From a checkpoint of a small transformer trained on Wikipedia: vocabulary 50257, 8136 steps.
MLP neurons of a small language model. Each row is named by its layer, matrix (up: input weights) and neuron, and shows model dimensions 32-159. Each number is 128 + 32 x the weight over its row's rms, rounded and kept within 0 to 255.
A block is one neuron, or neurons of one layer that tend to fire together. After each block is what it responds to, as a language model described it from the Wikipedia text at the highest values.

L2.up1222 [125 140 131  87 138  89 181 102 115 157 130 125 128 165 166 141 166  78 188  92  99 170 145 122 186 145 114 144 165 121  66 123  97 168  93  97  85 125 129 131 134 149  88  66 147  92 130 102 118 186 141 117  96 119 138  78  34  99 112 133  90 134 141 145 123 149 166 122 165 166 172 142  67 184 200 132 114 159 134 146 111 101 157 143 132 107 154 105 132 136 127 148 106 158 113 103 117 124 121 129 141 217 146  91  47 128 113 141  71 106 105 149  90 154 157 158 127 123 185 142 138 122 164  88 154  84 124  91]
L2.up1644 [125 167 127 125 116  95 189 159 171 167 159  93 126 104  93 122 144 121 114 118 109 133  81 129 157 124 149 106 145  95 106 133 123 167 131  86 141  71 121 182  99 140 127 187  98 134 163 163 171 104 164 134  99 154 154 107 124 117 154  83 147 129 179 158 156  90 118 150 162 162 139 151  91 119 190 133 162 133 113 148 113  98 121 130 200 156 125 212 104  77  98 165 138 101 160  39  66 142 153 144 121 147 158 154  66 168 168 180 136 161 132  55 108 145  94 113 133  98 119 172 144 101 113 149 138  63 144 176]
L2.up1775 [143 144  66  94 139 118 201 182 168 140 140 142 122 149 124 104 124  90 153  93 149 168 101 140  91 129 113 198 121  81 106 166 145 147 151  96 118 139 124 117 114  93 105 161 160 174 200 117 121  53 134 128 118 115 148 141 166 115 101 117 121 107 114 176 151 178  68 173 150 129  93  99  77 146 133 136 133  96 116 126 128 126 195  95 122 131 104 113 119  90  48 105 149 164 175 115 102 158 112 161 151 210 146  97 130 135 112 145 144 147 131  97 118 117 126  98 110 108 132 182 121 100 115 108 155 105 111 193]
L2.up2094 [116 132 110  73 147  92 182 166 127  71 162 139  92 147  86 132  99 105 112 102  87 108 133 104 142  89 152 132 138 127 102 127 114 138  96  90 145 127 111 130 114 108 106 163 106 114 122  85 151 143  79 123  95 119 164 147  81 112 145  69 117 117 175 133 149 125 126 152 167 152  94 124 116 157 156 127 172 158 156 100 118 143 157 142 147 114 174 157 138  91  74 146 101  96 113  98 134 154  90  80 164 171 119 107  83 173  71  93 116 102  88  72  89  61 147 149 173  95 170 206 119  98 104 158 125 105 149 165]
L2.up2475 [142 104 111 142 102 129 155 155 163 117 133 133 104 121 108 129 187 114 113 128 104 157 132 124 163 151 129 118  56 125 136 127 127 186 103  94 151 136 116 128 156  78 111 146 163  92 125 112 152  57 133 132  99 142  80  92  62  28 117 130  88 121 173 159 115  86 114 160 104 113 153 134 135 147 146 129  98 159 104 150 131 132  94 140 152 156 145 169 100 104 107 161 125 121 101 120  83 159 122 112 126 100 129 110  70 127 152 169 143  45  83 105 110 132  70 170 152 126 200 150 138 144  92 121  82  46 161 147]
L2.up2821 [141  87 101 179 142 144 114  78 123 118 131  42 134 189  81 122 163 151 149 126 104 135  54 124 109 138  91 117  77 143 177 151 129 120  70  76  96 123 138 111 183 131 208 127 127  77 109 145 169 116 171  99 128 142 115 135 138  77 132 126 101 137 124 151 111  70 121 147 164 165 168 214 125 107 135 153 198 142 142 171 151 170 120 130 144 100 129 155 134 102  98 146 149 138 156 113 137 154 151 178 149 192 116  93  95 140 108 166 173 115 137  49  75 122 120 158 124  66 158 149  78 107  68 134  80  86 170 149]
L2.up3126 [150 129  82 148 151  53 139  86  77  82 124 135 114 162 100  57 136 135 132 146  68 116 139  97  97 132  84 137 143  97 120 156 112 170 113  66 143  76 118 117 109 142 117 143  51 132 143 114 183 119 158  94 130 175 153 131 123 182  93  84 129 111 124 101 150  82 109 107 134 137 155 142  92 101 167  71 136 117  69 138 114 177 178 153 149 139 104 175 117 112 104 143 127  97 157 108  97 168 104 180 122 178 102 117 121 144 133 152 147 126  63  96 117 176 116 154 131  76 147 156 180 168 133 107 106  99 171 160]
L2.up3832 [132 152 116 108 117 120 168 102 140 139  87  70 140 136 141  98 114 158  93 154  85 112 135 133 122 139  83 173 111 141 119 217 121 203 161 115  85 109 134 157 138 127 115 153  61 151 156 196 135 156 116 165  87 153 116 119 158 129 117  91 118 115 127 159 175  71  74 117 121 133 124 177 124 191 162 126 137 163 135  89 117 120 133 131  46 127 144 113 125 116 128 148 121 104 148  57 125 114 119 152 126 107 183  84 153 126 130 168 142 173  88  48 125 125 153 147 166  54 169 133 186 166 138 114 152 108 150 155]
Description: Cell separators and sport or event words in sports results tables and infoboxes, such as "|" after a championship, steeplechase, doubles, cycling, basketball.

L4.up229 [136 176 162 181 166 104 135 128 135 134 174 121 123 129 182  66 165 133 178  93  81 174 135 196 181 113 139 113 135 107 102 128 165 149  56 134 111  67 110 137 107 133 142 101  86 104 117 162 113 145 111 131 106 148  82 105 124 112 169 132 152 101 168 186 118 143 147  98 144 139 116 131 141 120  98  89 211 163 139  98 139 116 145 140 140  93 106 130 161 141 222 192 100  66 141 165 160 121 122 152 103  74 133  99 167  96 115  94 117  83 107 139 139 148 170 129 170  79 163 106 127 150 159  56 104 157 124  97]
L4.up300 [147 117  99 176 172 175 130 110 185 115 169 155  98 114 138 200 111 142 124 121 121 124 178  88 131 106 186  68 156 153  53 146 146 138 137 128 169 119  97 160 102 121 157 130 110 159 186 147 106  96 185 123 107 122 128 159 121 139  68 137 139 120 116 144 143 154 166 125 157  90 146 100 149 129 192 158 129  86 126 133 160 131 136 185 173 101 154 217 152  86  99 147 107 161 146 150  98 145  66  97 116 131 167 109  70 122 169 141 153  79 138  91  91 155 113 144 120 136 167 143 138 152  70  99 144  63 159 149]
L4.up693 [107 190 144 182 142  96 149 123 127  89 143  94 138 139  79  85 164 104 136  96 132 198 127 114 108 142 175 139 169 117 171 152 129 109 113 135 131  92 140 127 109 171 178  98  61 155 105 125 158 146 117 133 173 156 121 119  96 109 130  67 138 154 155 160 105 113 168 112 108 138 128 107 147 125 165 141 132 210 156 177 141 165  79 168 147 161  67 181 105  95 139 179 138  89 166  71 125 113 113  86  60 124  98 116  69 123 104 136 165 100  83 176 100  88 154  92 130 115 122 136 189 102  78 149  77 122 239 130]
L4.up1962 [132 125  93 144 150 102 181 118 168 151 101 208 165  97 112  70 122  90 143 140 101 154 118 120  92  81 140  85 104 174  86 110 155 116 132 114  33 117 158 154 138 130 133 145 114 123 124 119 122 101 191  67 111 135  63 122  99 135 160 151 185 123  87  95  68 141 133  93 132 221  94  91 126 116 190 128 109 108 123 161 135 176 114 160 108 149 116 106 176 106 117 160 128 137 145 140 164 116  70 121 106 129 132 117 124 156 166  82 132  56 119  88 106 157 143 112 109 124  77 140 181 109 104 139  75 154 182 183]
L4.up2063 [153 179 137 158 140  96 132 125 152 167 143 165  87  94 152  73 154 149 156 107 100 148 110  57 116  76 189 156 136 145  77 148 139  87 123  77 107 112 156 186  24 183 138 102 148 190 138  94  86 122 114 153  90 160  79  99 132  75 128 117 181  63 148 116  25 117 144 130 145 146 165 124 100  71 125 112 102 139 134 147 104  79 125 177  91 126 136 105 150 120 128 156 119 142 148  96 117 132 106 112 120  56 161 121 120 176  77 126 171  46  90 128  85 146 200 124 136 118 119 167 139 112 126 121 111  96 145 135]
L4.up2488 [183  98 151 154 130 129 176 119 144 120 183 131 166  89 146 127 211 139 103 141  55 129 117 148 122 123  99  84 134 149  99 113 100 143 161 157  76 135 116 178  40 187 135 122 151 167 108 147 147 118 154 139 139 162 145  96 146 129 147  99 187  55 135 111 102 160 134  80 130 166 138 132 140 105 193 122 160 166 118 134 142 151 193 146 117 155 173 193 111 104 158 170 136 111 193 139 114 157 114 177  85 114 164 166  83 135 145  94 169 146  69 126 109 145 132 175 129  87 109 193 128 152  81 149  97 131 116 104]
L4.up2937 [150 184 155 208 119 139 165  97 128  97 163 125 113 160 143  99 197 117 148  95 131 103 138 128 133  66 103  85 153 151  54 181  98  99 125  95 102 170 120 175  95 150 137 145 116 109 122 126  77 106 149  99 120  84 129 156 136  38  67  92 138 158 116 151 122 148 112  90 126 152 146 113 104 115 113 109 159 148 113 116 152 131 151 196 138 146 106 135 138 123 151 190 144 178 185 106 198 118  80  95  86  94 113 162  77 218 137  81  79  84  90 112 113 140 165 112 175  86  72 156 173  43 152 136  96  78 129 114]
L4.up3075 [134 145 116 135 117 165 105 154 129 105 136 152  80 116 122 142 143 157 169 118  44 176 120 141  75 179 183 138 139 122  87 163 121 160  97 130  87 154 103 142  94 199 122 154 141 120 129 142 102 104 208 119 141 167 124 136 125 122 170 103 166 113 126 147 109 137 104 117 135  93 105 123  75 136 168 118 147  81 131 105 132 102 145 113 127  98 134 158 146  81 111 157  42 180 118 127 155 100 117  78 165 141 149 145 118  96 117  82 119  56  33 139 133 163 150  74  79 149 194 159 121 130 128 107 125 104  72 134]
Description: Middle or final pieces of multi-token numbers and names in infobox and table fields, e.g. GNIS/NCES ID digits, game scores, coordinate decimals, surname pieces.

L5.up3555 [110 109  95  78  95 133 102 116 164  43 121  97 108 185 167 105 178 137 104 111 143 104  92 132  91  92 119 114  83  94 120 118 114 150  93 104  97 123  92 201  88 128 138 141 140 121 126 126 129 120 138 120 100  92 129 163 148 140 149 112  95 111 107 155 159 119 146  64 134 189 107 148 165 104 156 166 127 140 110 130 199 141 175 131 102 146 125 135 137  57 108 132  99 145 148 139 104 138 142 139  86 121 156 105  98 128 224  92 140 137 122 111 111 122 126 173  80 121 123 171 153 108  69  84  54 149 139 177]
Description: Tokens right after or inside numbers and dates in biographical and geographic facts, such as "at" after population counts, digits of birth years and coordinates, and "seven" in "youngest of seven".

L4.up582 [ 97 134 189 110 146 118 136 107 144  94 108 135 148  78 129 153  89 112  45 178  57 189 150 186 121  47 114 134  83  83 102 164 132  56 133 150 127 107 123 123 111  89  65 149  34 122 126 184 172  88 167 132 132  77  85 166 112 114 108 172 147 126 128 101 158  65 141 116 151 165 125 140 102 129 144 138 128 138  81 166  88 131 161 112 121 112  62 144 148 111 157 182 120 211 101  99 118  80 107 103 141 126 122 145 183 179 154 116 172  77 118 100 162  59 134 161 150 112 125 112 159 168 140 117 124  90 134  91]
L4.up1193 [126 118 151 107 167 177 164 125 124 125  60 116  84 160 107  98  94  61 127 131 110 141 187 120 144 146  62 116 132 134  98 130 100 146 110 168 134  61 117 129 108 110  53 104  79 113 102 139 159 134 139 118 117 156 116  72 106 130 138 128 151 117 176  80  77 124 161 148 214 163 150 114 102 126 151  94 136 121 166 114  97 127 152 123  60  74 122 129 144 125 125 135 138 155 114 116 127 135  88  77 134 160 143 115 137 135 104 152 128  72  64 125 112  75 171 159 140  86 188 147 103 127 114 129 137 134 150 149]
L4.up1418 [111 193  91 157 131 168 156 144 105 109 123 146 105 112 210 166 141 151 117 125 132 120  87 150 140 117  81 160 130 142  90 177 151 125 115 120 145 106 155 126 142  81 140  85  71 158 137 153 159 160 114 138 161 132 165 135  74 111  65 157 134  92 197  97  86 133 133  48 141 149 146  91 135 129 124 119 147 185 125 128 160 103 161 167 168 127 146 117 151 126  95 134 163 104 103 141 132 113 171 131 131 145 142  70 150 126  89 148 166 123 117 122  91 105 129 184 127 110 136 178 130 161 130 143 136 102 147 114]
L4.up2426 [ 97 119 168  89 153 161 147 122 169 120 149 145 131 203 146 137 105  57 149 142 122 133 114 178 150 124 118 137 157 114  86 145  88 166  97 129 130 127 113 103 136  78  84 117 107 105 132 196 176 125 102 114 106 155  78  72 127 144 148 163 136 118 132 164 146  38  80 134 181 160 115 149 206 114 150  83 139 114 136  99  72  93 117 148 118  86  79  95 141 120 111 128 133 170 129 110 100 142 154 170  95  66 196 114 137 173 110 145 175 116 134 102 120 100 137 115 174 191 173 111 145  95 131  44 138  65 106 149]
L4.up2553 [ 82 154 163 148 196  67 169  73 144 153 120 148 122 122  74 112 113 116  90 156 116 196 160 152 139  67  87 130  88  84 107 151 166  91 175 113 177 119 153 126 113 111 150 100  61 156 154  95 152 227 106 122 156 131 120 116 124 111 144  97 134 125 147 122 165 115 151 112 147 135 146  89 128 195 159 172 163 166  79 112  70  84 186 179 129 164  91 110 135 145 102 142 101 159 130 105 131  85 137 113 101 142 112  68 116 109 109 148 171 146 106 107  84 102  70  95  81 104 105 121 171  96 163 125 140 104 150 103]
L4.up3362 [141  69 173 113 110  81 157  87 134 150 126 124 160 120 140 145 173 127  85 181  85 176 112 152 105  98 122 139 116  79 100 192 132 133  99 118  99 130 142 132 142 109  95 163  77  34 133 166 169 135 121 114 130  95  77 105 137 114  99 156  83 161 171 110 175  72 205  70 165 110 133 139 142 130 170 141 196 128 109 133  98 182 117 198 133 153  80 137 134 103 109 127 103 120 129 114 108 112 148 157 100  82 103 148 126 139 155 129 111  64  95 160 121 102 178 110 193 139 153 103 143 118 191  99 149 109 197  90]
L4.up4019 [170 106 101  80 142 107 200 105 122 103 116 148 150 156 122  90 128  91  76 155 110 121 147 159 192 147 136 129  52 112 103  92 103 142 212 122 155 109 123 125 160 137 152 138  90 197 164 148  98 157 124 143 109 142  67 140 163 110 124 172 137 133 105 109 118  68 121 127 166 162 135 137  78 138 120 153 182 122 121 120  65  75 193 127  81 108  93 140 121 120 112 172 112 108  99  66 140 135 176 134 132 128 120 159  96 172 135  81 112 141 126  91 119 111  71 138 123 115 194 117 104 139 182 145 114 124  99 151]
L4.up4044 [120 115 162  88 121 109 175 126 165 162 118  86 158 109  85 114 145  96  75 159 120 129 145 147 141 155 107 154 129 122 147 168 123 149 142 119 137 130 140 104 124 138  66 110 122 155 171 164 174 133 112 109 137 118  88  97 110 137 144 124 140 196  81  85 118 133 118 149 119 162 116 168 137 110 138 138 110 127  86 168 109 153  99 153 129 194 108 172 125  76 100 195 150 178 131 128 124 104  86 138 102 109 129 121 154 142 176 157 156 211  73  57 167  79 118 127 144  97 156 150 186 136  91 134  94 140 167 127]
Description: The second word of short descriptive labels in tables, lists and infoboxes, such as Short film, Group stage, Nominated work, set designer.

L2.up117 [ 83  84 194 180 165 139 113 125 155  86 149 175 198 129 156 168 128  98 147 144  81  98 134 189 141  95 126 130  85  56 141 176  99 192 149 122 122 124 147 136 120 183 129 170 152 103  72 133 140 153 157 105 164 188 113 114  88 141 116  67 112 152 142 136 128 104 193 133 158 104 137 142 157 150 125 196 139 143  78  61 123 179 100 134 190  62 112 148 184  81 143 146  86 174 115 109 110  87  63 116 106 130  94  96 122 101  93  72 116  56 131  97  59 163  80 154  88 119 145 103 158 131 135 116  91 106  81 118]
L2.up805 [ 97 103 197  93 143 101 183  94  89  84  89 120 209 133 137 101 110 124 152 157 118  99 153 146 106 106 169 129 100  91  76  68  97 164 167 106 155  87 170 119 108 130 214 106 151  91 136 130 138 124 225 141 106 145 110 116 153 137  98  65  94 115  90 105 108 112 150 106 155 158 140 190 114 149 116 128 120 174 164 108 174 165  88 164 155 126 129 147 128  80 166 105  75 130 109  97 127 149 114 112 118 170 162 141 120 113 115  63 122 160 147 126 104 118 104 121 155 164 186  90 177 156 171 150 148 140 184 155]
L2.up1548 [ 89 120 186  83 141  72 139 108 134  60 189  90 123  99 191 135 103 149 129 121 155 142 162 112 121  72 109 106  85 120 103 144 131 150 144 104 164 143 175 103  76 154 149 119 126 120 174 189 140 113 210 126 124  89 174  89 126  90 109 124 177 153 119 110  81 138 118 139 172 127 103 197 188 113 165  94 132 147  91 138 122 148 174 148 104 128 242 137 146 107 202 147 118 111 108 149  96 110  85  98  69 119 170 145 152 168 144  87 139 126 140 157 151 122  76  85 177 145 185 111 166 104 132  58 143 161 133 149]
L2.up2002 [ 97 123 136  70 165 125 155  89  88  64 134 199 111 124 207 126 123 137 165 142 124 145 124 173 157 113  93 153  54 105 140 177 108 147 129 118  71 162 133 153 138 188 148 172 118 142 166 143 145 111 135 126 106 173  98  87  79  92 113  61 123 114 110 136  69 127 145 108 136 149  98 134 136 127 135 110 102 132 138  93 145 115  99 160 118  85 173 184 145  41 149 131  86 179 149 100 127  77 111 132 122 125 131 151 171 157 128  50 127  86 113 143 128 121 132 155 110 155 144 225 140 127 156  95 121 148  76 140]
L2.up2145 [ 86 125 150  69  89 108 162 170 136  89 168 138 147 138 176 151 130  70 143 147  80 156 108  98 121  56 103 157 126 127 112 137  84 184 155 116 124 144 153 102 123 122 150  75 143 124 140 163  91 133 129 118 136 103 148 126 161 161 136 149  89 175 138  75 104 146 123  91 127 201 130 128 111 164 109 118 114 143 165 144  49 144 209 166 151 131 138 125 136 136 132 103 126 198 136 129 106 101 129 111 121 127 187 103 149 233 142  95  92 152 116  81 186 144 169 156 162 111  85  92 152 158  95 120 155 186 130 139]
L2.up2966 [ 78  66 199 100 145 139 153 101 105  81 158 159 116 100 219 177 112 128 162 117 122  97  88 119 130  88  68 157  88 188 159 143  89 123 135 108 127 100 131 120 161 193 124 111 141 150 142 116 100  92 183 148  86 148  84 135  47  98 181 131 117 150 121 113 103 112 170 153 170 109 127 167 114 103 118 101 151 112 166  95 162 176 153 128 147 104 180 150 106  74 145 126 121 129 127 126  85  81 121 133  71 113 157 112 149 112 127 120 101 181 146 137 166 122 125 129 121 107 142 160 175  96 135 140  92  99 131 129]
L2.up2994 [ 66 155 130 152 118 143 130 108 115 102 185  41 137 133 114 136 103 119 195 137 117 120 142 157 117 132 128 174 110 136  84 154 149 132  85  98 116  92 118 139  96 192 118  89 132  72 155  91  94 106 140  80 109 152 135 123 149 127 137 115 119 166 102 132  96 131  79 101 171  89 145 118  98 114 159 189  88 191 121 104  93 183 120 139 156 140 161 230  85  57  95 178 136 185 155 140 137 148 114 109 148 141 153 119  96 127 205 104 105 135  85  93 145 110 104  87 118 170 163 148 138  72 143 108  93 138 148  96]
L2.up3124 [100 138 148  89 146 100  95  56 162 123 216 156 216 111 149 158 113 133 165 184 115 184 168 130  69  82 110 142 105 108  86 170 104 140 136  67 138 122 112 118  73 124 129  95  99 150 118 138  52 116 178  99 128 133 102  91  83 140 124 129 155 123 125 151 127 115 144 131 139 101 115 212 129 151 156 158  96 114 146 143 110 119 144 173 171 106 179 203 106  15 145 177 116 143 142 120  79  76 114  89  87 108 106 127 122 123 198  65 155  95 116 111  65 135 137 156 148 137 143 177 153 127 140  42 116  82 159 110]
Description: Words opening a new clause right after a verb or comma: "that" after believed/said/noted, or "initially", "usually", "but", "when".

L2.up1 [140 103 102 121 114 153 171 117 167  77 131  92 140 123 141 155 134 148 134  84  56  93  82 181 162 120 178  97 127 128 112 137  81 112 127 112  78  50  74 172 140 142 185 135 162  73 189 108 139 133 129 121 192 125 178 148 114 102 117 161  96 156 169 146 139 100 161 144 132 168 119 123 123 127 163 152 118  82 167 168 103 138 123 108 146 125  75 204 128  96 141 173 130 102 115  94 165 144 104  82 161 102 216 124 138 156 123 136 173 112 131 136 115 109  84  81 113  88 105 104 129  98 149 151 123 149 148 211]
L2.up555 [ 96 129  88 143 127 124 140 135  75 190 157 196 127  71 225 157 130 153 100 123 100 133  93 217 110  74 134 132 132 124 109 171 172 149 124 118 127 114 108  99 160 135 171 155 115 103 161 139 129 209  80 158 150 163 139 135 148  98 166  93 143 148  97 109 147 144  91  51 134 142 102 138 143 142 106 125 149 104 167 140  98 111 177 191  94 207 150 172 128  35 124 119 116 133  60  98  97  91 108 132 102 129  79 117 194 143 177  70 111 124 143  90 161 137  77 136 106  99 153 108 165  41 181  40  91 165 137 120]
L2.up608 [113 164 159 184 176 107 137 162 175 138 107 133 146 118 234 134 123 141 136 103  98 148 148 197 126 128 163 140 164 151 136 156 141  97 150 131 103  93 146 177 150 110 127 167  62  84 156 188  12 147 110  87  86 133 158 108  40 119 177 151 112 104 176 140 122  31  97 153 121 102 166  63 149 112  86 161 171  93 104 156 143 120 123 120  84 185 131 148 142 122 108 160 136 216  66 100 125 137  65 143  82 105 143 141 147 167 106 177 128 101 143  89 103 161 162  91  90 124 163 134 135  61 167 143  71  68 123 121]
L2.up1087 [125 138 164 142 110 126 177  71 118 105 131  91 166 189 168  90 126 143 117  72 111 134 126 160 171  78 185 241 122  96  65 105  94 124 118 142  96  83 146 135 104 124 168  97 123 144 123  96 167 211  75 180 196 104 197 147 103  68 106  95 158 103 159 157 146 118 145 103 110  94 171 142  79 133 126 142 148 135 147 193 130 136  83 123 136 121 131 168  79 139 119 125 154 122 119 147 130 116 139  66  72 158 200 103 165 110 142  78 133  74 115 141 117 144 180 145 154 110 178 171 116 121 171  67  93 159 232 182]
L2.up1911 [ 86 169 113 136 212 132 142 181 134 132 147 126 127 128  95  48 146 100 128 116  73 133 121 119 148  96 149 120 174 103 130 107 130 105  99 124 102 105 113  92 104 144 187 178  96 130 158 130 114 143 145 144 112 133 168 113 116  69  83 132 198 114 183 110 148  94  95 130 173 102 159  89 145 128 147  94 121 134  90 168 114 113 142 176 131 173 132 150 137 106 160 109 147 182 114 117  65 118  65 103 110  79 142 147  81 152  97 169 157  82 108 137 118 134  92 120 130 135 150 153 118  79  96  86 135 122 151 162]
L2.up2902 [100 202  94 130 218 137 152 152 107 154 124 123 146 126 143  98 144 107 118 124 163 107 107 135 187 145  90 177  84  96 108 132  99 103 110 115 113 107 126 142  99 176  97 130 108  87 189 143 122 148 151  45 121 141 157 148  86  99 173 137 159 125 114 173 174 112 104  88 182 154 159 134 120 123  74  94 222 106  95 131 144 149 132  86  74 121  32 117 155  61 101 178 141 225  84 102 101 103  87 166 127 140 132 136 127 193 144  92 193 108 128 118 112 143 131 113 119 121 167 114 130 155 123  66  66 110 141 166]
L2.up2948 [120 128 151 113 215  45 176 123 139 134 111 165 124 153 128  63 137 129 149 105  72 153  94 163 164  89  92 107  96  88  81 141 127 204 137 138  92 116  98 113 133 144  99 157  92 125 147 127 151 119 143 148 121 118 209 122 116 108 111 139 166  70 173 160  61 132 158 102 138 175 157 119 142 164 103 127 163 140 135 184 110 157 163  96 167 164 133 141 116 118 203 149 151 159 121 149  90  80  90 107 132 146  57 158 137 186 138 126 124 138 143 122 123 140 120 142 137 107  79 154  64 167 107 111  62 120 192 143]
L2.up3133 [ 75 122 132  89 216 122 150 157 150 132 118 149  76  98 167 198 137 118 132 136 120 147 110 129 100 154 198 152 114 182 125 100  99 104 116 113 134  81 112 161  85 103 137  74 130 110 145  92  58 146 163  87 104 101 131 103  29  94  98 143 161 116 136 186 139 173 115 122 140 135 201  55 159 118 128 110 148 132 133 118 135 122 147 165 178 127 160 154 134  74 156 122 160 213 137 135  59 154  74 143 123  97 120 103 137  72 132 208 159 141 100 150  92 197  76 103 101 122 128 128 114 142  38 143 119 138 120 124]
Description: Number tokens within structured data such as coordinate minutes/seconds (120°24′), game scores (W 24–21), set scores, and dates in tables or infoboxes.

L5.up2673 [125 138  92 119 125 119 137 174 139 109 118 117 152 102 117 178  97  96 139 137 143 143 104 196 148  96 134 138 136  97 128 131 110  81 154  94 190 100  98 142 127  94 146 141  56 124 139 157 151 156 146 134  88 108  80 100 153 138 146 169 170  93 136 161 112  51 187 151 204 139 129 170 140 188 134  96 173 135 137  98  74 206 103 156 102 104 136 142 199 143  60 136 110 165 105 110 143 143 202 151 124 106 104 144 156 151 111 117 162 108 109 135 135  79  88 118 107 147 160  93 122 108 120 114 133  95 125 160]
Description: The last word of a short multi-word phrase filling a Wikipedia table cell or list item, just before the next pipe or comma, e.g. Short film, Fourth party, Northern end.

L4.up280 [108 123 126 117  86 123 178 161 143 150 121  98 155  95 114 101  65  76 137 108 160  95 148 167 121 106 117 167 125 102 114 173  96  83 153 112  82 153  77 128 142 157 166 114 144 137 125 169 112 131 100 104  76  57 115  84 141 114 156 117 136 222 131 172 171 140 167  90 137 136  58 156 132 213 139 155 167  98 132 161  52 118 165 188  83 124 120 156 104 138  97 114  94  97 141 132 113  89 121 142  94 159 121 108 103  96 139 104  38 124 144 129 124 121 202 137 159  93 144 128 115 143 141  89 134 182 158 122]
L4.up452 [105 171 138 123 159  85 187 141 106 116 160 167 144 174 102 104 104  66 116 181 149  79  86 141 139 116  86 133 105 146 150 135  64 127 175  95  77 143 149  91 100 148 155 139  83 152 116 113 124 126 158  71 139 149 147 125 139 175 132 135 109 127 140 161 130  95 164 131 167  98  93 104 154 153 107 124 122 151 164 100 154 143 105 177 153 118 142 109 106  84 187 186 123 162 139 111 121 122 117 148 154  81 124  94 143 166 152  61 110 144 113 134 134 111 114  92 147 155  99 160 121 126 155 129 101 129 109 186]
L4.up747 [101  90 116 144 123 177 113 114 151 143 107  72 110 127  95  94  97  86 141 108 122 119 114 134 169 103 102 153 106 155  90 133 124 117 191  76 106 119 187 162 158 119 145  91  68 129 150 133  94 125 128  96  28  85 148 138 130 131 105  91  65 162 141 113 138 154 147  67 190 102 121 109 110 168 121 185 143 139 103 109 163 123 174 170 177 176 135 121 184 102  87 163 134 144  77 101 125  91 155 110 112 158  90 160 150 141 178  59  91 152 142 105  53 140 161 126 114  91 149 128  92 152 105 128 134  89 161 144]
L4.up1303 [150  84 170 103  57 110 146 113 138 138 219  90 168  82 129 140 101 118 153 100 165  78 114 163  85 133 142 168 136 110 105 107 135 104 147 128 129 104 125  77 129 137  92 135 140  98 133 137 134  82 140 152 130 123  58 125 161 162 121  99 169 172 126 133 141  93 161  86 137 123  88 138 151 135 163  99 164 146 127 136 152 101  99 141 137 104 148 128 147 104 145 114  89 165 134  99  66 124  62 122 180  75  87  99 161 149 177 100  81 139 138 168  65 123 106  84 191 162  93 121 141 121 175 116 109 131 105 155]
L4.up1629 [103  94 145 122 173  88 149 167  81 111 108  53 201 118 153 115 113  90 171 110 141 106 149 181 173 107 113 188  98 109 136 171 168 105 125 122 138 114 134 150 106 111 113 134 154 157 167 171 124 124 112  94  87  93 123 116  78 136 124 173 128 200 144 143 155  95 177 112 194 130 143 136 155 118 142 137 126 128 121 171  88 134  90 137 105 115  71 109 107 115 139 148 141 178 128 116 119 108 109 138 128 168 109  99 124 104 170 178 121 118 128 129 146 133 126 125 104  85 110 114 119 169 138 112 105 132 205  83]
L4.up2741 [159 126 163 140 150  98 160  89 105 183 123 140 185  63  83 117  69 132 119 127  92 114 135  98  97 111 129 125 178  87 169 136  56 142 176 137 150 154 164 167 121 167 154 118  85 118  96 135  85 139 131  62 114 117  97  65 126 160 130 101 107 141  97 135 151 148 172  67 131 123  78 172 109 192 112 159 132 150 193 182 125 179 144 178 146 104 178 184 173 112 140 143 120 158 152 137  89 107 108 141 148 107 154  73 103 170 106  92  83 109 149 152 108  87 121 146 160 119 130 117 134 103 155  75  77 119 117 132]
L4.up2951 [ 71 112  99 111 137 137 159 101 171 100 204 119 137  95 155 114 123 101 109 174 121 130 176 137 139 132  74 131 137 138 112 167 112 134 173 101  87  88 157 163 106 113 130  95 143 126 168  95  60 120 185  84 102  92 113 137 102 200  90 112 105 190 133 169 143  86 114 133 176  95  98 186 100 149 110  93 135 138 142 128  65 137 145 176 149  61  74 115 132  95 158 107  68 105 140 120 131 166 105 109 135  93 182  59 120 155 167 100 120 126 130  94 101 147 109  48 156 140 141 124 196  68 229  99 153  92 105 162]
L4.up4048 [109  97 115 129 166 103 116 114 112 109 140  48 140  85 126 144 156 139 117 162 164 113 131 149 104 145 108 171 119 122 123 133  83 127 124 120 102 118 146 108  97  87 194 151 169 122 137 127  91  98 158  73 151  89 151 137  95 120 140 143 136 176 107  45 148  95 119 109 132 157  52 153 136 110 128 153 149 133 158 165  79 141  92 137 115 103  99 138  90  81 146 113 111 104 107 116 115 144  64 137 151 121 135 134 115 132 174  69 111 121 144 163  92 150 126 118  70  88 158 110 145 150 140 104  54 181  95 113]
Description: Mainly and (also or, commas, which) right after a noun phrase, joining it to a parallel item, e.g. textures and vocals, defects or vulnerabilities.